{
  "num_attention_heads": 4,
  "hidden_act": "swiglu",
  "optimizer": "muon_variant"
}
MLP neurons of a small language model. Each row is named by its layer, matrix (down: output weights) and neuron, and shows model dimensions 0-127. Each number is 500 + 25 x the weight over its row's rms, rounded and kept within 0 to 999. Numbers have three digits each. A neuron's up and down rows have the sign that makes its largest values positive.
A block is one neuron, or neurons of one layer that tend to fire together. After each block is what it responds to, as a language model described it from the Wikipedia text at the highest values.

L4.down213:481454496495525540549503480462497527477513489511473492495481459512474468498496522493513526548474459470508463468462474465485504474453487517478497464454516503510515548479460509507457524517493513480509478480532506539519507524484455506514465493513511498528481501536494503499502500511540489501526510489493474509527544489509502562480500500514494489493522530511527538503527526474521474479515
L4.down255:524456493469484504526508528464482516479503580488485502477510472513483503470479527453463492531492480501464444504500495505524462447528523521470495499478517485505478491506448493497521485518482514461495528517523493457493529466500523482512459518513506514481538475527504486521481515490506497485528508490494516552509463501473533515520522468476536529481526538474513452460547463516480469442484
L4.down624:479545501525491539498517505523499487494486526505488536481487531522515485466480509532464507562471480471500482505474518504518580497489488498493522534512513489435484539520491502508535467523476534475498485491519563489457504500457494533500499505539508531451491486513513483487555490497501497451441524479488515479476515501480507528519506473514535516491525506451490514504511533486540524531564
L4.down639:472535541482487508490487501520539481486486504504473440502485552525505503478465480465490487525485493503485511501515501499540505517486517513490483506485494503489551530523464523498527514503523506466471504512501481521554492449509531486475524526482489458530538506449497523496526467516485451508473508473474498501486513475472531532523470478522452494515514461484495550462484475507473515488532
Mid-word name fragments

L3.down702:505507505485449483486485481457500511473476525485502512457531530495456473516490525502506522504477490499493507470498534491492456452514510520515500518506464503514480515548464505514513525489511461515478540517511514482518519464522502518477511526519504521492470495532459498483513463529521470514512525538489504539481496508498502455517526515513534443515538565574513455481478534436537508497460
Romanized name word-pieces

L5.down25:514474506487474504519530500465497485462537439479485462486493562460501534536470453482527488522483444531538496513530495430482496515473518553513516483506506493520497488517485536484516523477509508524461493500481491507504490513471536533496461463513467527482475481474485501533492513503540498452495545467474497462543482492491490508516529489460507503519469536512562469518479428493470515496467
L5.down118:481501511518506508520469497462526488484518441502452472501533523505510517461476438490516490529488487542485544470509525497483478520467502507516521512498517527498530546463451528490553476492526513462490487514469514570543508481500476528515482517474537517459487468535506518524500508500468492511487507535477460526511524510488482495482539518504485486507506513486519505529512528449493488517508
L5.down255:564480459501462511511493480489528532423500483524476501464510484516538460494509500504486507533508474522514514508489495508529524515420468509486476498491500515522510509506490479463466545515505480535507447478545475469480486448482493493524504489529500486521520470478494506504511528544529533512512515495529482486539507509472499522540494511524508460511495555482525488450493525454463494487482
L5.down260:466484515502515512536497491489522556488532467509493515516531509529516533473542454488550483501499458529524518442513501506513472476450485467473498507521517473513500484526469497484535478511494473531478533468488483496466523497495491500514517475503482557501477497477497509487489478524515483525495504440482472487527505527481572527474492508510473496549494496529546519490535503482484503510470
L5.down332:465489479529512490539464534465509508477489469454487490480509509427505502484486508488456494505487508506516542475508530483495499433504492506487502526489484534501502464495512493508506459510537531471460514485538484501509516486505499513510499514505552471431508503542524512484524535486547478495494505511514475494487500515487520477499443523464514460515547463493517497508529514520485491504523
L5.down345:499467479495506535487512503472464508496464539555458514511508501501508475482520471514516469510532467520509466502531514525511529474471475464505475514454502499490492494522502535483532523523503510529496488471524517468488554482476504514497497497445497482483531526498524522515469467504483494521536516481526466513486523486515534478476507582505494508509507476511520549509541502498517493475496
L5.down402:459500489488462489481507489543512520455478492488497490478550504535507502476488463456524540548505474532501487530487476494514484499512496489488491478563483542498532507496521518505510565503478519486479489424539497499514542452471473518510558456459498494460533501499493530501488534508508457554458517472482512524487497498480511488511471529530479512489497493446499481487549503491473460525533
L5.down418:498474498506502502517495528536498510501501495479488476516519519495504503544515517536490516476520498476509492484501514504491490533499505542494525522459466537472495506521474434492463555477516484483456502438473498495520471470477542482506506426487507474516526540499517504497515468484494523531472419523466507461536515472472498506501482448507520476504544535457511464485450514494475496509477
L5.down420:489511490479460482506491456532504475509506447535538507497505501465535509522475528460531507466496485484497539474470505486523479516488487546495490476507513538503510476497504502492548525523535483457448482458471455479499504460462467549520488513517475524461535480489509479486522511496509510535463479524539528492501492507523513525505521539540507501535495495494480522491519468513513536521538
L5.down448:488464481467532509494459486496466511528456456560511506504487467505513526514526487498468501499535468484560466486529516508528525474502467494473464537478492502519483534509470506508508515537475472474515483492469483539523519521490483526499511475463463521489487494512526455527491525487498550510494511517472507465496500493525522554506494517482465512520490476507483503521519465504528543547477
L5.down481:508498501493577532487504468510483493510537535500472468490550496478537523481453508492508527535491509506526517497461504535476549558491462558542521517465494494538510502506502483453473527479494481519491500513488483428521541510541468489529502470514482501495481527496465483519551527482479492510462506481502508501536467501461474507537497486468505534502509484508463442531450526476488478548513
L5.down482:481511493529538536502496500497497513536486514487496492485524499498499522530508499519497487510469506490550543481490512479541517539488507493471525483492515505491521499467499531498508508480520522515472463506502458490472515488495524497510490458535525498513515481517464483520504444514514505493508530485464499486500477477494471477500417454434466509522508495498524485488473483516479511481496
L5.down586:507507461513516503506477446499482503483529500475535456481499516499527479504495524488509559516511487508529469529491531541496510503526472528480463487448464489477530492473453467497488557547488476517526445509478495457488464490505487483511491501526523554534517507515506496526483530520480472498472428496511532457515472469485507500479469464542492500460492480480478492497472515467501517509519
L5.down594:494454475474467494520494504437447494485487481525519487491515486503488465493500457494493507494480439472483495457510474498503481493487498503472508488484481494471481510513472513493557519522526484546513484471518459504478490503472454554519482519459521476489500490477499530505504474506514410515514519507481546466507509492464553556499510515523483525482493530508501523499503450514506509511483
L5.down604:514427505507528491539504522500529496510487483502520484489518455469518482478490476485484532535502454541538500527535483483517549525486517471454498476526506522502463509539524499483458470476466513479494499460505473494503501465498445551516468481524485497464494478489526481498495516487545497480469527485473515541514489535477504517521471538481494490486516483493518493516509485445486515488524
L5.down636:517474522546543458489529501477509479449431507479496523480485498522491523514525468502511472502510509487515500482505489513491538506524525439487511510497508511459472463507478488481527532527499458545515480503516507499450517515482509554526508470495474480494512562556540472446489492483527479525478489499489479483448525504498554507501490524516495456507473501506464475485517551427479525491498
Personal name middle tokens

L4.down27:470495497491500513519503525526487529475479482489538526522501492510491489541504537460483483488544521529490495499470514469511508480443465516474480537503482494492519503492494511492528491525434522526476459518494508487496521502501479498476527467495517521521503542514452449460500429490508517496541516490506500490507442488506536549521478511549456509476489543494516498481499518486540473535496
L4.down234:468496538483496506544489513480525516507507488500487524520516487495483472560502493474559548492507538452499434514486538479488519531451475464508481525514494555541523472523479495524487495484542496461485495496477491456481478549488526500527514506552505511533471528524491502501520485484529526516479471477518517493487503520452511504511540512505513489519496537533544499487517466545526502467486
L4.down661:479553458499505492469499516550525473495466537492486503517524460458516464478512503480462475522513479520486530486490481466450536517532509524498490515503471527496478519489550483534555529472485499490513510487554444502478461505523496503490496493525507528488502492494532523490517503470464512478494503524473507512533501461489516554521499493529523490459505548478492497476519524473525502518531
L4.down674:535489498479489492527542485506524499463476473511464512497524509473526491539457478489499462527473499496500514496504529549504493489499486520524530534482565509480482521430490477457467470507490495436496498444459534486466462495501524472461476448522541455503491534515528514529517498534499507471471500533481493531508493480493564512547482519502490488460474521488505452484485496506523514496516
Transitive verb endings

L5.down0:500461493478477492498453439491513514474495508501517528498446563472479509552507512513474443499509541482512470526481488484470518512504545476483468457548499504498487526486497515529497520491443524506467539498463473466474510493520556495529494506468493518492530482521452500500500495531550503508489484504480517481482510494490513497493541481492492526519498510490526499525560493520508479464510
L5.down27:475497509528497528490478520531495469520542497502472497492494508513523510491486546530512492543482538497546499482490456452511513535484489464556491453533506506522501482484521537532499484452494469548453491528509491518536498532505511520531589500500540505481526502494499489500499527492495486472487520514480490519503505504509479521464512513493486483558505569497505492495448488503520487487543
L5.down119:525477490532483485484466520487523512506474548575481495495469524508503489488473485488500472470495526515503519535525508506485460521510530508496519538484489530519530503434528521463541473498507532482511526512474475507478469484476520485554483490493518469492492477478528519460529496511557511508488510497519465509457494525510507479554488475499472481496478526520485498529559472519489504470512
L5.down217:510482486541520507466491528525512491532508463486517552486523474468533518442514516490502507463455540510584490515512480545549451484520494513488477458515479465490498526509471512492507498499507521498510534557509497525531496548512479500503523476440465485545519520485522539472513485500507494520507468504510496527506504500493517469519497493483543458504461503491537488471508448532529481483523
L5.down272:522533528532483499482532508485522552499475487518490507517484485472506519506464519494490470477540482463516466540508503517480550497513475485491558493447516515513476509481510484505512501504516496490507507532488462500503498496518478472513445517530512501546509473464521509527520519457497514502507462533527574485496476524512514495526535533491497493491569482508500499494517466494481508511506
L5.down327:495498463532488497493509499487496509525541502516501516456508474501502533475523480451520504482500486441541478499489493491498476529487453471468504473519486533501482515480511506499529518514502533519473486505505463522579521445508497475494480505505454551515514498486445491504469577499529491550495476505502475480516502433534509545521498549511505505538508549524509477478510479522504466495491
L5.down340:496506493443458519516549508518534506504493518521513524508480452505528500492514463523464495513503480472519472514510503537499501483470489501455479490543458515482502535474511510515531505502549472513455471504489410530526500516488471489524518503497509545480550483499482512487443499511474512471461510485488535510525461466498517520509533497529479484530512529516521525505516494445496502521531
L5.down388:468440495428525531533514502462475494473493472502508508481495463535502506502517468500458516496550465507483500488500553489519487500495559518507531508539516523459481516497520511492528537487510532511518503535518476498477490504493505465461506485487439545468533505505514532528530529515490473476508513541526487511501508506490499513520536507544466495478481570585485510504479511480499456512509
L5.down478:484466524459498507503528493481498520498484477453480477484543506522536532505492506484522515506490513518501503488461468508485557506519506522497462471507479506486501486510512508489491542521462504521511492489554536498474555520504482494487503519500485509519515473482447496504491540489514484522474533502490499504457472443487452484491488506524514514481474530523535463517522470526496531473502
L5.down499:512480527512507495532549476477501542518532509560508477512493481497498468468451541488480461496538498470493540510536509521528501484470482496520543493449444521500497513492505493503521502497532512478501468513495505487489474502484534494525478499512468469490503482508510486518473490516511539541511525485511538492539513451514552489484531549540450494489515464463530496494486510508475450495487
L5.down521:458499492585495500503525515447463513457490520505539509519567505478498487505492519507466455496468465483534484519486510519489467479482521538521484481451517493549468451465469536493528458487541488468475493526517494505466497532546454468483452527532495469550535471517457495505504487470496522491521484485512525499519484494548551504486522503514512533531494493481467470488504498538466472527514
L5.down591:503482480509488517514478531498516549482502546484481513472532482484501498504513464451501530490485481510534520562486489534487499506502497523492543457524515461528518480504470483454501503513511471463485528464511490485511485455475492527482507480540511477480547487502532484532481480499458532435456503507535483499514460498488552455528514513463477508486483540469568493483521493506490483462514
L5.down638:530503498553533564450486495499539490516482511479489531502501500504514470475482507510477476505512522495501440520508505476530524511465533514547507504446471497464504509518467526482479508484482531509515516494521522507531492496469505471517517477476477476566489514498485508511539506477486482493462500501492478527500468519465518486522520494492524499510517513521469486460509500498471489516512
L5.down648:474524532519484507463506474502496493489479484494529518544460521529492558493492507543478490465486494520524483476496508545469513521495560566476543482487478476502518510483512541477482472498527527497506516493535505519512445477484482455472498480515501467488484480532505516482518521514502450461473507523486509475535475498513517463507523523477552481495485489498496498509477507493505486501524
L5.down690:489513530491503526501505501491514486490478471429501504511552529523537508493538477504516522493482462499516433478475458525466499498503480483502503495490500504522486490505503525511460497531490496485473471483564457490493504504492502506488486468493469504507456478476550465503495538504518490505488504492499535438489505479501556513459485541528460480479537491514487500486534472485444528475558
L5.down699:459545480479498500474459508526490517497506491496475524472505530491490501453490494508487492515432520520478519558535492542521533554537487515468463526477519490529504542510486488453535499485539451509581508469473481477541479501509453482495472486527500517510479503489464532527525464487465515531509529499491475486560497498501448526530487505488495491510431477481512493513456503523507519465464
Sentence-opening "In" prepositions

L4.down38:458508489486527541476515531459502518513497516486523511521474510509508500491467503461519514518494477506509489498510506500510499497486498486465529446491524504483505471481502504462504490461539515530524482515500484494515467477518511494482475461521466518491502462478463496499492543518498518503521468465486517519524437490496501504482506581458536508475541444509557454505518508480523459487517
L4.down345:499469474505536477463521496465461508463494534499466513483491509537490547482486488520507470501522536472484483480518503510516495512482511524473499530444505502462477480471492495492514495516478472497498524500478543481476514499503489500528493540548496497510533477515523464498509522501481467474480491487556490458486483466511470490546479496501490525476502484493512498499464527496480516486518
L4.down426:578499508477491507470513532497461490474506499488523459486504501485472525518510504518493482466502513507458468506541489471483484470492499491492496544494475514501476498464509549532468481498503507481442514482482502498530521490471533481496501513499540469506478485508512512489523456493510541484465472509470521476479481488500482539530464498469509513488532505492500513539541480480551474480528
L4.down645:506509494497475500523502533508546526514469537497462508487468467450523533502475516531497538506484521493531501490513477510507477480515553542506524493524517509493510481507468517497500504550508545535470513526494483510496485551469526493495504544469491500517495472467529523493459476461472520513538463529512499518518505481534503528489497539513499475498503512472468504475558533535525509484527
Clause-opening word after comma

L5.down49:526494494511507519495430477506525503443540466477531502513510501506524473467509485535512468505472481473468482499521496504508485514460511484511475503519504514463479484536479525498483512532528506540471496519513467507486505486491467536547483505473482473491478495541453506509511498529536489505494500515485457508505464498510487525498508532483486523510509486524491497540506471497489507513465
L5.down63:489482520483559480530525542566507482480480468475510516482487510490514531511476479507482543482495490492520497483483504497485509500537495507457470513515479454476546487446476500516500521467521478494520506505467492505502474491480504523505507472466526529481534529481481503498514502486493509536452491514508525533465486508522471510499508536523538495519522490488453500485526511523514482515539
L5.down90:452534480487508496473505518519473530486505495488499520531469519519489477516482494490473499501499539547461497504512456538498504533493521515529538555498462493477549494507465515474466499492515534501507496513536489538522509484565508521504510532491497505496473521520488506533505436489535530507507511509473485478485521481454505422503530484483535470504552487500518532498508488518490509459514
L5.down99:491507455494501462479524460473484505489517492513495506531504477517485431536488488525516460483487463532518485538501464499550522467540462473505513543513523495515562519522511464471512489514500525485479499496468481503470486520516502538478519566531509483503487449472520456462478503503535454492474526502534469505487527460507515491508469494542512510474478480459527535512499494479487507469499
L5.down121:495525517475495477507537492478503493517549514496508482509528496519512490480478494458485554499520493487459459511517515439488507480460511545531491493516494500478505476526488523456502519477507503486500497503529522493504490468471484506508482470493517468492498508526477521477495480512509497497489516536477474503463509523509524523451473501491456469528478497468525488514495521497513465504510
L5.down178:490478511497439549472488507490508506452471497486478494475500480519513475487474502443528492489503562500469538510496480540447496500501496496493496505494516504501494460506478539538500450462516512484455511486491507489477448473491462515506497520461485462484506551490509483488456520492502492544505473494485487478510501483550470497526515524434508532480490475516469475470488499510446493507485
L5.down243:496493478483484489486538496473444492516508514474500474518463502482508521482529524460527504511552493490461544559501497491516498497517499451519503520501484460483475509496540529495469463513487506478558535474493471482507475505512507484460518492495494489531490500483483501492503448470466507532537518510524502500465517495487506495503524452476485509536452527496495499515510500450510515516494
L5.down273:468477534496466484527497488508543534458451481463480549490518547482526515500523513500529545499498469504501514478521463441489518489498515485508462530495486509495554496532498459520481474476522516480467478475519492493497476519488476526522507466484493513468485510496494494478493490518470521527518508531493431517504471482529476519567499515481478477488561511500516508523526578484466505524446
L5.down300:499530472527462483496500483478497511554455492520542519464514535535508485506514480496448476512518508527476543478500482505497540505482493539462481475506533501476458521526491513488503491513485453504495464497483477504485548521522508481496477530475510511484482480476476509501516508516497534508513554497540488557543493485494528467467485523543543469490531548511471470487491504440467489529526
L5.down476:501512462511482506495510510502502526514521522528499482518457512517500501510497528482482482481528526508523508552491558473499454548486486476448512500530453477557476487521446465527467501516502458515512466501521478491487547534511510520499536493464463541478527491487499474487525516458474506515510522492506479505528509491503526505477529477523555486515508503508473510465487457491496552427491
L5.down484:513525511536508524490458519508498468483478534514496509533541506504520466495491528552506477540505511475491468513512514492507541498499528499528507520533461457498509480491473527521508524479521532511466499534481443491488509506478524536531507538472502485474514512513498519503504496546529458489524483526481528511508521485491462459474490498483531529453481486499499496487479505513453528482508
L5.down531:466491481548540478530521522527479488484481511459559496495438492470470509508526555507538499490503545508493459522512480521481465491476498490539538515523508471532533495514493491452489465516493514477523513503499500521482456488481512499532497474477462480441477493508531501509514464507527510495512482473494473555522461496533483493520493505521484514457506477508529513498467474472489520528515
L5.down550:501508505509503551488494511482544548502469475502529501455485478553524474462534489495484551447458504464481497485503522484515464502535540519503478468478549533488518493480500478516431470523513537510468493480487490487496488500503489499537529494442508464455493479482477539516496494507473483488489524513529498520489513488506490533533515515542494550490554544501475517495488504517533505481489
L5.down649:543485505539495515518446538513536479450488533494485544463540508497490570480534475513528512493497485503449512535512451522499533546488557490504516475505490500511476500534510503516502492471493540527531510500430501528483492496535521500577437544498517478518473473468505538504499505484540498480476507518516519484497541462476484478500497457491492504499505547519504552496507477534482491569470
L5.down675:529531497475498507504512502486485482529471506495542528502487452493493513472525518485549497551498458490504563527481492528465524516499500455499488512485541485495481488486496491502493477505483513475540518497479486459514469518492476470516457512499496485485492473470545516518507537486522484517476494515516464530500506522463517503505519498465516494438509486536568445508511514547500533520507
L5.down689:541517492525501457513491507491509503536495491497522508515483490514489532504529489494462473491461490458501543464474498511468478501507466488480514528465479500541474505491532448503511495530535468521521529508544521500526514498561541479490515470493509467528505523519534501504479506475506507470462504523485440496489479502505544512473524480516488537487500491473520484484485493502543515501469
Mid-word syllable fragments

L5.down11:500504507512459486521551510466471549516499474486512524491520480507522509479464493484496470473509476501522527537490526497453486500514456468503516503466531532519543511475439464520511506487482510506489490477530458527510497495530527465528484481514447511507475544512476495511510478512551547537483498471508458528504499513499511490469476531514528487519465541505497482497515511530516496496496
L5.down67:499529515501519486503497517478471519454455492466496508477468515492518437499482543489510503536503472519486519446481530506447484513506433469492469521521513492512479481508468495513490512512466489500455507498471488507460525467469472490469478480490496496517478521422493484508500481472514470555487478519526504499523498480513507478439522524492448493497502493544508493486519445530493531484519
L5.down139:482506494515528517457553477493512506522505484471494520507487490495504511517488487469492489541463469512513440467506430497512470506516535492470482531485479457529501520512512510520479536482441552482517497535540481528472507502502528479490489465502524502496515493486483504454529508489479507498492505539457533529482516506541433531456467484489534499502492490442518449515517496521490483506467
L5.down175:483485482489526538496556530453487486474497512493498526446541471482501506471509531493509500467511488441492499509549452515502481466501515541524479477547518509516498516492511506473473519498482481513528464475507493513485471535556543471474472470497501475520434460508497488535483499474505464456484495513512466499508491509472487492510518521522499494510552491512505523494473505507445469499506
L5.down256:478528480492480503517449479517503545441511481529514536458537526493518523531488464485462502473465500503489460503485502487503492537499471525502517495511481510530456533503513524503489463524485516506510537483468481500485515516514504494504501493476500488527538465513530505451528514513499502499485540527482494551553452522494484512494505486542479513491498529501550497523513508510507519547516
L5.down321:479480505529496521526516514514506480477488488519545539460525472510539531535503513484518455497538502519529514485519546505520518475443479469519478492498520501538513510517481450459478486497496506537523501465476550443486463549529543508464501510504506495482514537487552517519501488448528463498524509500523500527497482481528504474503492478546474522458502564494505502517488444545489513474467
L5.down353:502515511490504481530519456460496486480490468536528511553530528522486485548514497504501496508454549483514527491534542534514501481478483538504537504509531521474502492535472502522516523538527497525489449483535481491494512547492449490561450495495492499506461484526507462515484495505520481492479516547554527539433495504486497496446533480529497476495474529477502539519506496556516524514500
L5.down406:532487526461544489520478497497533507525507453478477506482498477486499562542491465498521484516476508491534504484480482504485508508506483505495478513526510499548526513505499501462521503459476488504508538470473459490512517519540543521525519515531494530483462534473505526526493473482536496502490473514498529556497518538474441509505492440468503492514504521528538529515476496486517477449490
L5.down409:487505541484459516474474498509520472481487460533536502532527451542521516511516520471533480486555497525489513529509546533503530501497513504459457498508490464483498486461504492498510506498462511496436533476517475494465504477491515494478510540511515512471516520479501503487454466507469536523539456500520500505489566502511553520494517500529531506435493546482434517482481466469488496519475
L5.down538:543496497526491531474525514509543532490522492491459546477481504527474514484502525505511509518526511547473529521525522527495502514492512505493498524467490465509494499521508518489521528492508482498516465500495512445516492531514487482528478499489481505563499504502551518534511454507489490491485517527527483458512514517478493493489487475477561522453508457482522438511485530478494485535522
L5.down555:475485487530495531524512464489491507482499460494546504478513499524481521476492494485544485510477484542546525480539531538494452446509524500534499471500486481514496484542502477518500477543472463554458508461475501545498486514482493463513449473510539474524520507542499540473523522467502485498491560482508511471515512505538511521496511461510515508490487498502491512532530520455497461497466
L5.down557:511469504518472561547489498495542507523468497515503510498499486486515482485478472530490494514505504512529527498493516508503482515507505515514523499477509516529498511515539501488476473467493494503478482478486441495502486483509504474459532502506475479464545515506505505541488484529467504436498549530449509495508503508452501506454410476493525546496507501478500477549467481513489511494452
L5.down607:509467463480483528516515485512515500486484467523502490556514486486547513518463499515464506503534516516553464511551497492504490531481508517478516495493503486485544541527496480460489491479481500506411473523516493533472490473463515467491525466505478508538524495475501485535503528517508462505492531515481489494493494530503537490508513501484474522514511588515543481503477489464480523514507
L5.down626:491484529522493502533500482541543464478498516528475500512525514516532515495441479463471449513524487527609454514534498526483500521471486543493495533502470468522514466493520473517513483506476510509472490515529490503492485505524536547510548533562501509511491525462517506485500495459497510469519497490506490479506501486495531491497488486510512431501496609504525510507483512498542463539491
L5.down647:515471506480557557509501496488500509476517432520477473535530468535528507507556529478481525540495512479476480498505519473490473485519500482499516518534535472478523499500496516539485471502464523508479503477498501521504479486456519533488521504464492506489458487517517501478548486505476493532489501500524515510517490525525441492502453476477527501469472546487516497516548503501507446480489
L5.down683:514488546526494525516477487472497505537483555519503522545492490519533490527504524504534466498509564517512463504487478484505494488524519461543525471478509506491491518477525500506519479527525516457526512510512474486484440502495532539535467508510469478499494486458520476496544511500480510515497504452501504557463517508491491502504493471528527490486500503469508488522524493443497507508496
Verb-completing inflection pieces

L3.down151:515444506462482484479514462478505510498479490558493520502480489499476463488432526511515479547502479504521496498495545535480554529524513534526468504495479470521508495477517513489460475530516501496486516529500500517518505493542486459547488503516507503521502501477479497554500453491532506517502491472540516533515449489516483514490540518528494504473535501481516478509508539495472481526509
Sentence-opening connectives

L3.down587:503478547459490579534503511511511492453453457492516538453486491501507469499444478491468510497526502454494473458529507482472491474448495506457508499479507488492487534500485495498535509508472534532475490455481487525491551474441522529481540478503456488463483487523509526478508492522530444498539534528528485469522522513539535512457510505498490517515491539466502535521488513473547496471497
Given-name completion pieces

L3.down661:517523492515483494497512484475532542473460532496503535524484521509526489497466504493517487446513521478548466474531515488494483491488450542510477545522473493530514508530506532549476538516529500483456483507512496520502517510489511489533492493510444535502494540478439507470497461513499475478492497465493495535461427469483522508465491534500487507480528514423524513533474527498505468432473
Finite verb endings